Part of a small language model's weights.
Size: 12 layers, 14.7M parameters.
Training: 416M tokens, 6353 steps.
MLP neurons of a small language model. Each row is named by its layer, matrix (up: input weights; down: output weights) and neuron, and shows model dimensions 112-207. Each number is 500 + 50 x the weight over its row's rms, rounded and kept within 0 to 999. Numbers have three digits each.
Before each neuron's rows, "fires on" lists the tokens most often at its 100 highest values on Wikipedia text that the model never trained on.

fires on: " Candidate", " cop", "ied", " votes", " occup", "ble"
L3.up272:497479561526557425457575380477571440479448520430466484448516484471498499468394489489496555520535478558489516498399463515485447464552534527469464575582556521436457465449507556438509540546599506615465572449556499514529483492470412559403526473522504475564441495562585517472582477468502461459
L3.down272:514517441499411539518423600496458495519502412553515570558501529533507477497553471528492463458466542457514513528638554480540564512382477469481508425448457491529524580490431500608489480441427448455508448536535479412431508530542532473637483559478502550486540456471373461523456569498453520544

fires on: " it", "et", "as", "ola", "el"
L3.up295:444478416471424478508528441543465557436461495449567491473443633539535478555557453426407505489475579543494542467442569481550422638498455567484463534510454492550544559484499532382528558484502498448495562517528469474531518522555553469459503515372501511488442555471469472550476486552482440520
L3.down295:592517561520581547445489569429504449510493536506443482538493422516500499419422564568630493514536457468481508475602460492431586356573541399520473444513525539484441433477449532639494502534527478517458438453494523465419502493488415569462480485567508492553534433547428504450545505521545576481

fires on: " an", " have", " red", " Ar", " left"
L9.up128:415507490503473527502595504543533555517420520493511604504542528514479476508568499490507545447542474547474556544400533426525527526438413484487501445488488497458508553579427522511512452478576500607440585425522459431563500482505437432533447484511524567392542512447489533425470484452504473484
L9.down128:537504475430583470569473532445536500498574498509539446502397486505456615561481464482546473524431505482669492420513572466484456530518531508603435464480479516456472493391425491548527506454466577553509555446544492469523425416576494505568416504589578473471558476491528567555406519430529550474

fires on: "S", "r", "ot", "iss", " Pr", " Dr"
L8.up920:410441457341435481593506481524526502436526496563447566586379516589426530442555496550522508415490609418484495491561462473468469514461520417545475517456439504456579655584425500482449491515399493469511472506632537466523529468548452509507430492557489502445423450484441519522449527508512557523
L8.down920:495542546506505466570491484498407469524502411465552489500503426557504385471436563479514475488404421562484497535633537517495545464549531456538532503487514484461440458457511502548479463530562485577443505465482595538458594472464532421454566461536459540556475559482497515498435500414480496466

fires on: ",", "A", "ad", " very", "ly", " $"
L7.up678:420531444529491463454507433420479519482452456464490417554620393530552468424524494380652472447497541482532612527473481540479551468548461502504500528531526455480444535492521471517503379461435477670471504424462471582505479582440510490534545469397505441538446528440406510397443511537540466563
L7.down678:541499555477501554532516565580541496454532537571473612459397601501427498538507474555294532534425425549481459434512494406507505476473507500419536505482548494495531487554491501460495601492530604405531469518516475500455485380490473559494492475504498564355563479544599428556494521511406566476

fires on: " to", " under", " m", "as", " named"
L6.up932:483488544418469465562597582507515551445493533526559486474508482544527560584458575535455569339398492509569582558460501476477551561508485510496495437428483541565478537424466537384511465506534529436480512475530497473557531558518501546541509500507500447500414490473454489465384494446509422450
L6.down932:460508452515522612448476416504552472509484492505457437540528479482448509409528414510495498680575496550431487470508427514500434508482537504575530471476574551432527486619504488562486496527441421553581484507492646543516442494484572531454543528561546484521556470525473494482563430537433492481

fires on: " also", "et", "ight", "ll", "th"
L3.up152:523485494577411519504586442419488542460413566537525562435488527501573461485534534525513581453464570431509574518499497488438502555473448473517479516542473581549496372537558523502479522489478486492529518545576531525470524517558511619436467456531517519530572469533426433438534517547470425583
L3.down152:533522441456494479447536612494563453522563432454499460521534497475456505534445520480542423510516497494499438525377468563574523516488556494510524509407459400422549518454425412450470552533494566502410428468440415548481504503495520416497512568491525473518401553470478629560480423481508567482

fires on: "b", "k", " K", "ay", "sh", "p"
L8.up170:514532423410485578531484538507444540442488536472516429463553503489649438501463481528509543416470488454438634555412563529516464511578468474528453520539427525568518422534491570427364532578491417518496493562463525512570591501469465552539578486492533556505475427518612474503423460500451503495
L8.down170:398498555592568453535541531501554490559481451474452484442466507496464563468521457368480494448439507478458411454529452499539535471406543497518531505417546444493531552455432569538528456532489526480499506353446488545404438506503493444485531538481553495440483523557493450457481611484452548569

fires on: " ", "os", " g", "ah"
L9.up847:478613555520498668487529535567587510506448549528532503462444511423458538456512485472357520465448581508454422466543543442618515466522500450537544486426540543434538529504434560428467466521557494511570509538491448505489445521454460434495462407562513535489495489422405577525556479522547605544
L9.down847:616528460438532481430559478451506513533538457628586580402509581538510451500430453480443533483462519589449468502564506560457511552397529457448479415499509448491503534504443516447584538467454495392521436532563536428508500471520465504488339588591572520499497487529539481524432515525454493484

fires on: "in", "197", "it", "igin", "201", "ul"
L9.up972:500516527496445421560549434530508507376449517558566510543582534485500518452431518602555601469528507456408587483458487530513480488521519567499553467416501506468458460533558510527467451493520478547507461536485581422466485462544538515495503492516579476503435514491585461476425412480417488433
L9.down972:533475445543492477422362519484545587492606616527492538480460557550439428516501453423557496440436494460539524439535444516462515566487544516460539513548422434471527528477468512456395526477546483514485514549547501548519513563586537587549587490495502494500495555493430550540462551593527496482

fires on: "el", "et", "'", "er", "z", "b"
L6.up946:493442456525439480572491447518441530547531643485520446492422519494502448462546501327392424454541550489516547550531440487551460558489528507531393499544377566459402406539563502493502458535572447508558530553545523506597602523566493493486530510588546499440452476509492421399489424517516551554
L6.down946:424610512592472494397502542424502423488481465571477465531513570492508527513460534536534664526435495603522469465463457615508580471544519401511500448480574464552498460542532526462497510537463446540486543523467483446456492396511452492531509528472555511501454506515494467588468627456556406438

fires on: "he", "s", " Mon", "il", "ator"
L3.up440:470448432337465516593489483567528510555432506562508440605467466523435514369554537515471532472518519537529455500489422525512455549472470589478529528459507556489562455525563450382457506597540480486508488508536543563496558522482498514493465450493510494441493504579389492513508524602563551496
L3.down440:570529583580585450443557491450473433446598419477450552432516595451533444628425502475552445487508499469405531467535520487467555435526572397566465481588419505459492502434404582586476514477437501493484492428511477469444512481505500517464498498473460463512495544449520511474510488407462461540

fires on: "a", "d", "or", "ess", "ant", "e"
L3.up779:405527492448491508563511445494440438498509440472474418567442533529567459421460432552488536536545525474511624453576567580452584542434470520611579538523491493467433453475443513549439542491452515394445487539483450428564519508437476493527519513497538582534515464484528432403445507491470468496
L3.down779:604458531521547521425516521467560566541496535555535569460546537518537533538605508460421572418430490459479344528497455452475475483501522535418435468434528494533454532561501467444536479505565527617523484392485532619460496450557503514507425539513289444490452553534489546520562467520590553502

fires on: "ella", "(s", "ide", "ale", " Force", "ace"
L3.up1021:518427486511414564572593469467567433451430510445516483490496508503443552532466433578499483397527456508493484405486500560530485429517495456491495528570517466434488595502483541501529582538487470514482523507468536438577626429489479564538507415531520579509396431450470530562482591524557519559
L3.down1021:425549485446609435471431463501463550526565499514477507516476521487567471456506540433499560649473532466476529583482532498475544583487473543543498460451486559554506408508497527520533449489508500451490535481544517549450375616497463491484470629448488433544572527508498454433550436534466441447

fires on: "born", "188", " born", "ider", " mother", " career"
L3.up61:569534596508476452538452432517578489491520510464487478389421526397481483507567414453409455497508432494468480548448439541530482384564553622477569525549436542552504467557512510474497447418438479530500416466535505586555519503576499483468551526524472437474590452499518435450513418405521457463
L3.down61:455455431462503502502536550454447506537467496594524520596598509666492507483449587568573510474503531539543545452535514492450498580477476354506472498471526477430504530449470508529529544588536489420494625533462489374412519497430545491490487482452516501516419519458484532499511553636477549581

fires on: " a", "on", " of"
L9.up565:501484506476512470491540449537605482556428542456516532458453491465368554528514566484471520351501533520442535447533536461459495435531602533565640383458462434374541459449481480443462493556521434514552553533473442479545583456481540455530558421514505554521439475498488416512524450479470587506
L9.down565:405480486514420499509433499474422489503489497491524515541591512472579475557478393483576504567477472456501545593452481610495455595434549565485473498568337504547385558574446499452530509477437533567551522413481525450476532555505485522445514472582440547597568596495485523481454539411543491512

fires on: ",", "-", "l", "om", "ro", " "
L8.up638:434457450535529493442613523496541474531437513492578501463481589455530447520578475497497529528415496463579490546577529500477479438507486575490565432390479494389497474450533545498494446455460440511556492526584444492549589535504530615539459519527520530427443480471511517475550431476494522498
L8.down638:558559511573507505508463535548477510510534416484501561567496357493570458448486615547464478414389501528470545508560472543607477484519503491551475502484549464433518497512467501411480526519513511459492522575469552471578562478535436518428496425441474455480459558587548468474447558522438476482

fires on: "se", " Ch", "r", "d", "iss", "R"
L7.up874:495538492548520452483563508511468498538486446590492520487524488439450492485462427429525511473480502493472461565450571525475437428478555447502477504534457612484451454539474487549514428551638295470506510393467438484552483480541472416581456480537549513460512473529518434429517488518515499474
L7.down874:550424538579616458500509553486551495487548481542516580466400597560491492519486553513494531470549492429482523500503435414560506503481456599491523515417460465508455521562587520458497557471403643544550507538571544403504557505482584551475487527508478523486583545520450526483460527485468530564

fires on: " can", " will", "w", "ts", "ict"
L6.up760:467495475471480577513544436464447549518453446580551623486486490505386542555492467431473564410466510541406567564478512423521544540503440406445572536526429504551479528446535508542480545593445481457524397574541465452543530422512489523449574460422531488521486477617537492481496515552445465432
L6.down760:451517519567438437528478604523533476433473455550491354423527525563435522512513561521522524530432455485403420475516501460512432401544604480435508545514496474464538448537413569448455515474478519485522579561461492502547515539475469454505462567614599667386526508446597437506540529505437564551

fires on: " |", "1", "11", " over", "12"
L6.up150:472547544530429471470516527516485441465543611411541429505426553444509527474448504423434539535533526489534510597485481574474466511567479542514485561514439519501548550547515503503478505494497386569534441441472487558596481520447425472538482489539536533415524521531522480487425468445586439471
L6.down150:408505554445482468520508473448523547522500423561599464482498488613554499460453481481500461499463490516501516556503542489480561513468610460544492477480539455558622454555516417417602492525577560476459514491518443499504500440482527479454543444525590557491441436509527463511565544532454542532

fires on: "195", "ard", "ai", "mad", "heast", "as"
L3.up960:439493466469541412463447487549487547451460506418484546530481514473495439428486454500455441605535543448521478468529439446531582554516536538516410460473525468447528467509458526538421449479534420481472468568537490407541555610523481498575480530507482480533491519547548476471537527383489462428
L3.down960:572486488506448569596522476490499485516530475487515428513525523574448533559500512556497521422441376516474513540502587632477507427423480523542569553491476533554441570553501436461522553507459557495493491428490479531566490410522537507441546406487500505506499494481479524554423445587508607577

fires on: " |", "r"
L9.up308:418616570472448400552450478649491570607455516566507488447446549500501494516579522541425480424459530507490465490475617536487526496492414514454582446511425466501448437562469479391520454512461400515619476483559482594476474481516490442444563502527545547549492486519549486486511386502428513475
L9.down308:488459496508612491550584521420472453588543522496498524532465499461522556476456398527465440423471482562539420545501573422408530449481552441500437546500489418467506440467472463443598522524543499527503363479523600483418640487462458513475547498462428491443576578541466465546544518471500580559

fires on: " do", "ud", "icy", " Board", " less", "iy"
L3.up51:480556400429495530547409563405547424424486499529513507607499468424525526498480482524536464438499469507468507581512529547454549538438595529570510470415529550402536489486502477539462523489463465569574533523520554468595560494464538435531567503502504492522384535587519451537421458524568521496
L3.down51:537433555563484527471539475648483546584522454509457518408462551566502467484529528510472555538586500505506492456466451458602466520586452416459460514546509409579468486549458479486586449501528475471407464516490563568447524535536448590487444457520435498485545466407465540483609529520451529507

fires on: "a", "ed", "ad", "r", "ut"
L8.up984:469405488452441520547496458589535526518428543470440495499505528530422571532595521521432553392451523536481508505521452510562544560464522530597440554412515517553573439562534536518456454536563503457508544500498450549556467503517494465460487498554463530490438478574513511496505475511479496441
L8.down984:488565491517586390419519599423559497522491469522523452502454455462612490471482434508556538420562488419599507401456523420479538480555497548525458451538424443480540565447460568456480484521461404489473512538588519467551516477528444531491569533491580456498580573444461418514521542382580523438

fires on: "ather", "and", "o", "im", "un"
L3.up84:526581452493509393562546445536451472501537576481522493583470482508508405519580536441481448531559543542544545493564538617444536539498469445543564499444499451455480424390519475559380563480419466508536407485444525548557506507467506500417430451460584452416498581504554485458487530452498497553
L3.down84:422416547583486615421451515492565518477474452494442566429539445493525571503491490528486579398460444508438435523444477427529503487489543539461507515529513475494517541592455435444560441505535506502502557561505512502414448539521496518568516538544320508591462483499463497583494486554520506439

fires on: " dis", "ing", "ia", "he", " that", "inc"
L8.up132:493576482496416477544556523482530561499588459451480464452421437525477505465499542534524605434472480503528525397540527473505369546574460483517548494524490431518514444551514483374414450566555485543436565441539555462572572521562661496494534448450467468556529486470464475480484517514454564468
L8.down132:504506599470497611405568528553547380592463455486470486559581526517537435567463485400536473480536477552470389522496441437458598507506488505481497514502404560438465532544482485588472569457523434469487497561503390484524475508527477512556504523457479582498461504462507554453532594550482488466

fires on: " It", " it", "It", " status", "go", "vironment"
L3.up544:477511455522461573450529538496389455465471479514503426461542494569535466468506452460509514475553502541503460462386517424534493537504478467540494492561517457426390498470490496486456412571458443627410513541502463518443525498484524486412544510566505473482526439419442501535456467478474474470
L3.down544:493506507484543438576534518518559535516503552509524573527460464457513506498504525514495521535505458444507543551584551622494497456490478512475506526506502533530544539564461547582548540387553475384569516406492536462555511520465447557582476442452499494529412561565521497497577507538512510539

fires on: "-w", "-B", "ft", "oe", "anda"
L3.up488:585490512553506449483476509474530464493514540584580488484421429506508494446550400461475550528425558484544507504487452445485545578517455528506504492508573543478551396469533490400608566400586468428509491467467495450421518548534433567496472391478539579445451537598482530507525477464525540558
L3.down488:380535478443468558498524512543467556496429476437468520505629544510453512496468524568540525439583397496474500512484537537475442444463569513436480531523416478498464586525436435570363457622374490569484475501492438559573521464500570400496508527523451452526559425431471447549476584560526464474

fires on: "ro", "),", " acc"
L8.up745:524467465535509608531586456492551489523467517471530503470512504528382478448471587457468550532471540481519507467475513560517530548539487404573582383479514494535466485466511473404569476545550467452519493456568483527469541424526543533498501442466515462506539505513493526508492459556532494421
L8.down745:461488442562528458434510563537481576459486568451431454491522474458651575519522472512547424484509419498556519551523522481437506457526547554473455559540503483476508463485476478561494510418488444509427497544447391504514433554507531464462444499520449518480500497483501493433537531519512498494

fires on: "al", " and", " I", "ot", "at", "an"
L6.up237:464536513539560513540512436543473473528535505572529490467537526552435550528590464432476522449534484466452407501509460430413459452466654474544548502481471513552505502543511501447397402550505497480449482465522462413506468510454469481450572340533485567486509519598463389506395582625416508605
L6.down237:526504410486500415473485501570555539483436435425469541530537473443441509537470565522554515479488586502542602564525522523575580556524429408493495429463545459575518435532422639513575510458509528499544514497599507406584499514583578531536489552408497482453519503408450647450468420496544525375

fires on: " of", "b", "'", "é", "c", "ord"
L7.up916:512517466450550553461593484486454451454457563511475500555437439533535431534570441459515421463437502471547534546515420531463549537512516555556536463567427571409454608544557540503482492512453473490606550483558530495502650596448601624572489489468544566526440583495508504405466425420434550530
L7.down916:512466485484542584507510512522583553538490502508448580524539457522569519487507479543479585509493433529509579522587480494534467482542504464475486459512409449462445482496461414529431499500543436543440434536444482519516457463458518417409593470462437526511585511498538454428477585464624482485

fires on: " ", " of", " sem", " said", " announced", "gan"
L7.up424:517569399504450551526546504484532584481506497554475492531427553467451490512476478476487487447479619488513517477512582514537477549517522459511478453507581563491522402374516495465497533563543545426599524521465470513498505529445555514502571422501558455437445525452462465516563363510519459412
L7.down424:449477527563499455385468556499530414536486507536554435397531456572579483422562493505404472534602416625492510548450441520515478553444461507456541562532426438537537577590436594526522478419453446545522438497561521501498487542522522467476437550510497578504552523563491561525502580455509573581

fires on: " at", " f", "ul", " F", "al"
L8.up252:465462465409462519490531524452555492488489590485560498507488513530513443474501334492523514499452517435480473529456485501468599458480524539471541537525465493467574479549460549416507497466512518519506495517515487530478568532542361554416496504508530485431521462558531468480517601509510449482
L8.down252:415473487590616446501536549593458524438534447494414480447502547517508574433531571487450495470528474490516518577585555460570463525485427501467486425420513498532430476399523478618533508523469533543501428535533532481509472512448625502456353516531505534457519544421515489541529493491523594555

fires on: "D", "on", "in", "d", " October", " February"
L8.up40:462465510518486473469614471386455511524569504538455444430444589622513488473488488506479439478379450489554476445448514519493517449482486409600554419539421498420429401428426496476471503533583332480525448484542534489438612518513532503530546470520542552476520522528519420473590454552486511481
L8.down40:466446416494348473482465444588495468417365428509513482421581538534463480477525537427474566514528489394498597521533446468511541553522475471464500558580485459519447486500557493486493523527494430598545586460489569489481451490558473563479524381447428519540495509483436472519498578484533479543

fires on: "a", "ing", " Park", "ata", "or"
L7.up655:461614496476518475532527586467460460524389568487532474510431506554494494524465505464473623522540510487646501457434561537493529460462457512481515479445447584457481559569463501491541482483461498538475453541498460515512446588500432503462506513424538582481445454528422483472319517522532473589
L7.down655:490419492488513582497506498550554483550493522524521566475502547486499472479468510550431451521589535470452433599509493498480495523517450537514477487544537467563415481559454422476480490459620555604520503516484567493510535496536512549470553493481499431477533576382570501532571536445578516420

fires on: "ar", "an", "h", " of", "N"
L3.up173:391494460464505488565505466528480527489511500528495546499423435550474538488534471409514551488523473436449574484536509545496473539459410407599416528434474457460469549472550512550406505572409503430521533509502532530471479580496485516456487532446528629489485561546467488495435462609450500535
L3.down173:578533525530518495526474480535482517539508485606406503522500542530515479566562531450520559585479561599589439538515468426532570465549676484444492472519564523536548500562503529507558465506522552563512471503501455464521540390514471452515557422580545470461468456511528440490490406419552474527

fires on: "b", "ran", " back", " Jones", " Smith", " New"
L7.up289:536519446341460541542504545624533493482531481532468457432506477523490532477459523444460486500528588545466524527560563486480450541526560441579480475560487559449489579507500476531408465555516541525485516576453476552473478530497603510457512465518507476583509414521385526521463486562564438409
L7.down289:479471543574518512508526439421532497490464487518493533538467493472531511518558487485578492458522437472513510612365540519446505474513545566443508501402517472600470383496496458504488515403428460536512493512580491425542455504457536516480485512575463445417498578448571443467535475475508462471

fires on: " with", " was", " by", " took", " for"
L8.up515:473646509476469533612505553545536528477382519495524626541511517447461515539531482534467551460391522530435484444507418553491428487420613456550444465452513474511531397535512550400449495518484567540544530452466468544432529442555523530501546476503541416510408472554486520495457394483577543416
L8.down515:548511386460616530492558542499521531510534450513486472482491494514519388555540594528572585529437551404444412583579501548540534468531512432451509497509517547464525633481517371590575444517499514429556549428496502507531461496508453484578512525466568594430463526472467517353545543518483486486

fires on: " year", "ines", "any", "eat", " Year", "l"
L3.up340:456497527547428566485542523515467503370504545473485535521569463512471502440467463503551519522418465404458505517511452458461599472467490446372560581577389537564391427426541525587526485522537357580495520505535517415578516482400451578585543488526541488496426420519578487461456503502544398515
L3.down340:497514505476566437498389480514504547582528501554506528520405576494537434510536494539524491483577523529506488508487533533522421526563527551625463413427556448412553553543475396403485482440523610452489469484461455577402513584573470425488462481534490455531531537478477479518488506432478606568

fires on: "n", "om", "m", "d", "al"
L8.up991:408532398471587503574485511501520488560524411599517506562414588559538464501551572484428538509571521519588431513425450578590505557458521472509572483412497529429492451481456499434493447520529462476494498608490452456413529451458507503530488431554531539416415506564495507486411478614436508444
L8.down991:546434532552549461396486525447556522512470598607530519392486511530489568542589431478539482469537510457546447452512494498468433444497556524440469485550432443517474409520562472602499572432421516436556460413558406494497487594485540542491463484517528472462513356549523452563581477483537474530

fires on: "iv", "ig", "ell", "n", "u", "i"
L8.up173:451442478438561486579520509520534468455553480563507455532419522485464475488496545555494576535562462524516434461521528508587505453535455528455550472395534578554572535455496571534444457446500530430565427534489500475477495522417638426561570491586534483476466474533435522502502459549509463448
L8.down173:543498453606442582477540442437496479490556549475522580439462494544447527419541506553427436450513556494487460517484488482567494419460531505531509394506477463468501453391465584473500556501563509398576400571543522537535480469514576514549497524537444472472540478538604385462470561438501553471

fires on: "it", "st", "and", " |", " en"
L8.up865:560490456529436610625518460634470512489480525492473480534508480546503474468578430538457560438423486452522558509600506497496441501347488536602496525428553462548446525494493527460449459661575470548472452444570507476495576566523469515465511460458480488498478491463498524561517474465519531567
L8.down865:439450468476501427452500518452562495553536485521532524434471552477541530504444460536400433443480391477498457570569573492522589522580517475442472490602511458539531417477469587463381599450440535506469568490505537567599439516537570499511580618525505624516470400612520441441539425545454538540

fires on: "N", " the", ".", "O"
L3.up808:410594474535441508508507511621493552405475616444480468535553463548415480418495519466484470446542516501526516451504375569513544457433534492528530530492433524580468512547612540508551407512544514510555532513569514537527462557487492420601459579421513547425487516494532475516424540513425399534
L3.down808:479505494439545430472471514440493474515529455515546532512393489452490530534503473543538488511435537493483521559584529431483438556461543528580444517496522500472518511460467573497418557482399518463469518572519572498472500419428462587387604559555701486518468446480442439402504412467465495530

fires on: "u", "ir", "ure", " then", " Total"
L6.up949:517565501401579490468487401494525545495446509396510496502446548529489532481522519472506529488545551533584435507491494524556617482510472452579473444411469534478516515493417496493499441456509454522489537491461483658497439507486640513467469452512542442437536457434510511505522517544509510464
L6.down949:471484537475465455515496485502529548473559542534523482543565492467475439488505428501483446492491486399495531478509578495470454549405442545503600465609450469492454512570496432486443555515499586518424533534494451407448465466569482518458581517473412510488362490491440520473428520491541501514

fires on: " by", "uz", " Votes", "=", " From", "in"
L3.up358:513539524617384373467525496475469498541510526387509545498528475529510403558521491456500516486540484504539520434429491558549588530445467566547498502565506429508426562488605517498515484554483449514441459479617472442550457533512498543500455486464525593534560513508521492461439540408383465525
L3.down358:536521491401468564452480563545502523474538525601496383555457487511436524494444519602460482542460459500449474504568506542527412564539574518450503486450501586524568467518516493442466476524456526512513481545480587601455503515502524419516567485539501482407384511515480539419517456442567551512

fires on: " Air", "_{", "hip", "ood", " cre"
L3.up55:502490629461409588533481539518454482430427575442463524531530484479576579522453491543507528547518463466513501501513506399442488407577543602549576500454540425607526469507396470426431436515444501495487502541515482473507537520505462541495454473639541456539454448388447517533409579555605538589
L3.down55:495460379488572450486539481486545501562583358576496536456486528557445428455587477429487477480484572495496503488507491595544486581404488354460453489551514537403503537487596491525545562498532491515481542488435516531493513491479505525527551533371392546467519515540543449421583391517393450417

fires on: " in", "it", "=="
L9.up598:543597542537464554582551382511503496487467548509554480500398535548506529488513409514436594432622511492616449517554522464545462573519482512618501456531536499547434457528511481462531409524555468631555464500471564522568633501438491601493546498431506521552437523425458497543478443407516541497
L9.down598:395482511424491543525527439464602510514528442559505498443609461469502420513573502556467433590467435550407505471524461591521554498455476523422545555432554486588552471435548566556516617476448478535505550477545550508446455451494542512531448352463549464512478547538466543410516453557451430491

fires on: "196", " Smith", "ones"
L3.up381:404546425441522521547519480480438542541504676539463551442491597585561468468573502373452513476471441554476514500517506505475508499484571465468633430602488521551518443536530526482498456548430569572491487517480468553528584469484498497498481532485510429500472503580475462435489448621437479490
L3.down381:556471527552487474470494489522543483448475352517544466487480392517433561519453470594492476487497547424473529478484480497566550535447374536532446553430565450485478565519483423497524501501560429453499532502514513421456427545542499518464517480493502552505546480389479497486512559414538542572

fires on: "w", "e", "g", "ill", " develop", "rain"
L3.up856:514486487552460446500581552466478522480460393448492553490533519448419456439477427537488529437527468462525466523504456488594485513532563530475524468371442532438524455451498522517526412511538430509512449388486488565574535542460543487535550497573546496480491427585559459508529471438520431332
L3.down856:461558464451529434526491443533497515457446655592557428550443526587543542557519472459527455493551493597393523502473484532417528497495434468564429598569413472551455587619477604446464510537473536477526528580522375420395491430488438520429448496440537486484518488440448522470476575595517590661

fires on: "ay", "st", "il", "ber", "itt", "ey"
L7.up605:548559487601497524513592516534580400448489449583481507418530502492475557517494545448552554434477616496469557537482616559428414503511483519436527469560520599469505443450528501464504480539513495503557430441517431435487544609437463585468565486487498549526433529453466465523480548651549446505
L7.down605:475457494513486559507474529539400534535484482424558519508509426510418439461478424535507489491472421476487430504460448523499487495598537415567367596531503477549436506568500448514398518492459459534435575484423526582472480423520569534508481423553437555456558450536593520503517464385456535425

fires on: " where", "ner", " allow", " Brown", " recorded"
L3.up985:399536552488516548540537468549430544371592496519479554515499551451556552528577443412564455471493538442491448557568579501575549492476468451406576515513493408454446524553533472482547455499549514577518510527427525529469562545456453558546480510498529539535496494530524529482479455556575501499
L3.down985:570464437488472448461494550493589466614442503539495448463475500571439399472391537569458549542533482592519561421449401523482450511516537528575437485501478541542533476502500551503446523519545518451510594477599530486545437465540529482449519514504532493500502471463483511479531512457451462465

fires on: ".", "le", " who", "o", "an", "er"
L7.up249:422528511433461478443492521495475489496362548498478538579430437498532600528456510514484548470518473504456493456432551471487466500436534566487568492576557671564441433599515529539508472421433512511515498478474476454594544421426403495465547489459511460507467446442450499463505440485571517509
L7.down249:461530511561518532504522411498526596480562425548484435448547543471463496457569516492430394569513541508562449523530482486538469534557465431529538438470542457498555471484474384403488516513552573523453480550513536530520493574514468551467436513522474574432507493531552513546516555555390566470

fires on: ",", " to", "om", "rop", "if"
L6.up713:433464521553482465471591595563558454489567553447476445450490462524507422450472494442418522463520462511456552544568443492521464510439534521591568453512495515448437546503470500503473543550469515559464443533527453609509538498489502458540461523512606364506475489510491531501500514535487355563
L6.down713:491506510498494490527490503423578440541572479536475428525561503461492506508522514553459458454617572476515559486467527536497466483499489511397586510516489505517475371481468565357469529527509497428561476481528422479515572528544466460499518478438389558418476523545544447565481442458372519524

fires on: " a", "cl"
L9.up923:470449432455519516533567513485637588483480468479467478480473601445513458410507595512453472371441535525508569594556479485458580590562500476586544518500463455417576483445525503512510437634580464502583557455504484514461485511496508579558504430469518585444482439495526390476491504509530454539
L9.down923:487521531550471431429523460520499515580510547588469547491511535528455576570466465486534523463477616598526496490486445567539498504463496451464438429408420378479414451478491404552574426540446556449549413544545496523515617526383514430479402488489399522576446522509510458508481500441385494527

fires on: "ive", "ene", "ave", "with", " bel", "e"
L3.up889:502470444470482547433619555395500423435499578509503406508566520461523495456564581532494493505456472423552505457456507442496528529452533585530492492504436580470496502369527520402547449551579549423468465476565454554490443601566536464496479462562494402480456547591442472470481493464582480464
L3.down889:538568540531454464574440481581480538500488437476536576512449511511501515544484413455449471469500515570499560532527536528492472485551491414473508539472535425490557444613485409570442532490465420563548508525409570420559559419452492551508543516430445588514577426475608478530545497521415587489

fires on: " ro", " of", "ing", "ed", "ry", "ire"
L7.up295:484429422544488513569566551539540473516434414484509526515538508476526532489513475507436557447509528470443547511447460536550548562449481456525556457434493536467468549489416460469464463581492416497552477540541498593509576537510598538573506428572477459551432474602485516523446526575442490356
L7.down295:503565536493586462428485493422466484486602554405489430498443451482528543554536585483575523561497464470539394421455480465413492434517561550447456547537465506574511512537552547554484493435543554448411487473503478427472449543493447465481499633444554507494491528420461446458538530496534493632

fires on: "s", " doc", " belie", "urs"
L6.up823:436487408483454478492469413472520423460419564483415423467448465532533441425588532398530523589535558487502530510508509500486514516433576487505501440473420557443502469463467450546473434551568461483439480433449506574481627590538468509484562447538519535449555499468446426462410526495515488463
L6.down823:594501589457563476501527422446541518553578472491530515554542511456572552631482455632540499467445428503442458457522494558456497545509490521535490498506415466529474528467403518461500512520489570583474487492514449398409453449417528463515412474482414494638450537473461507522527421492546488483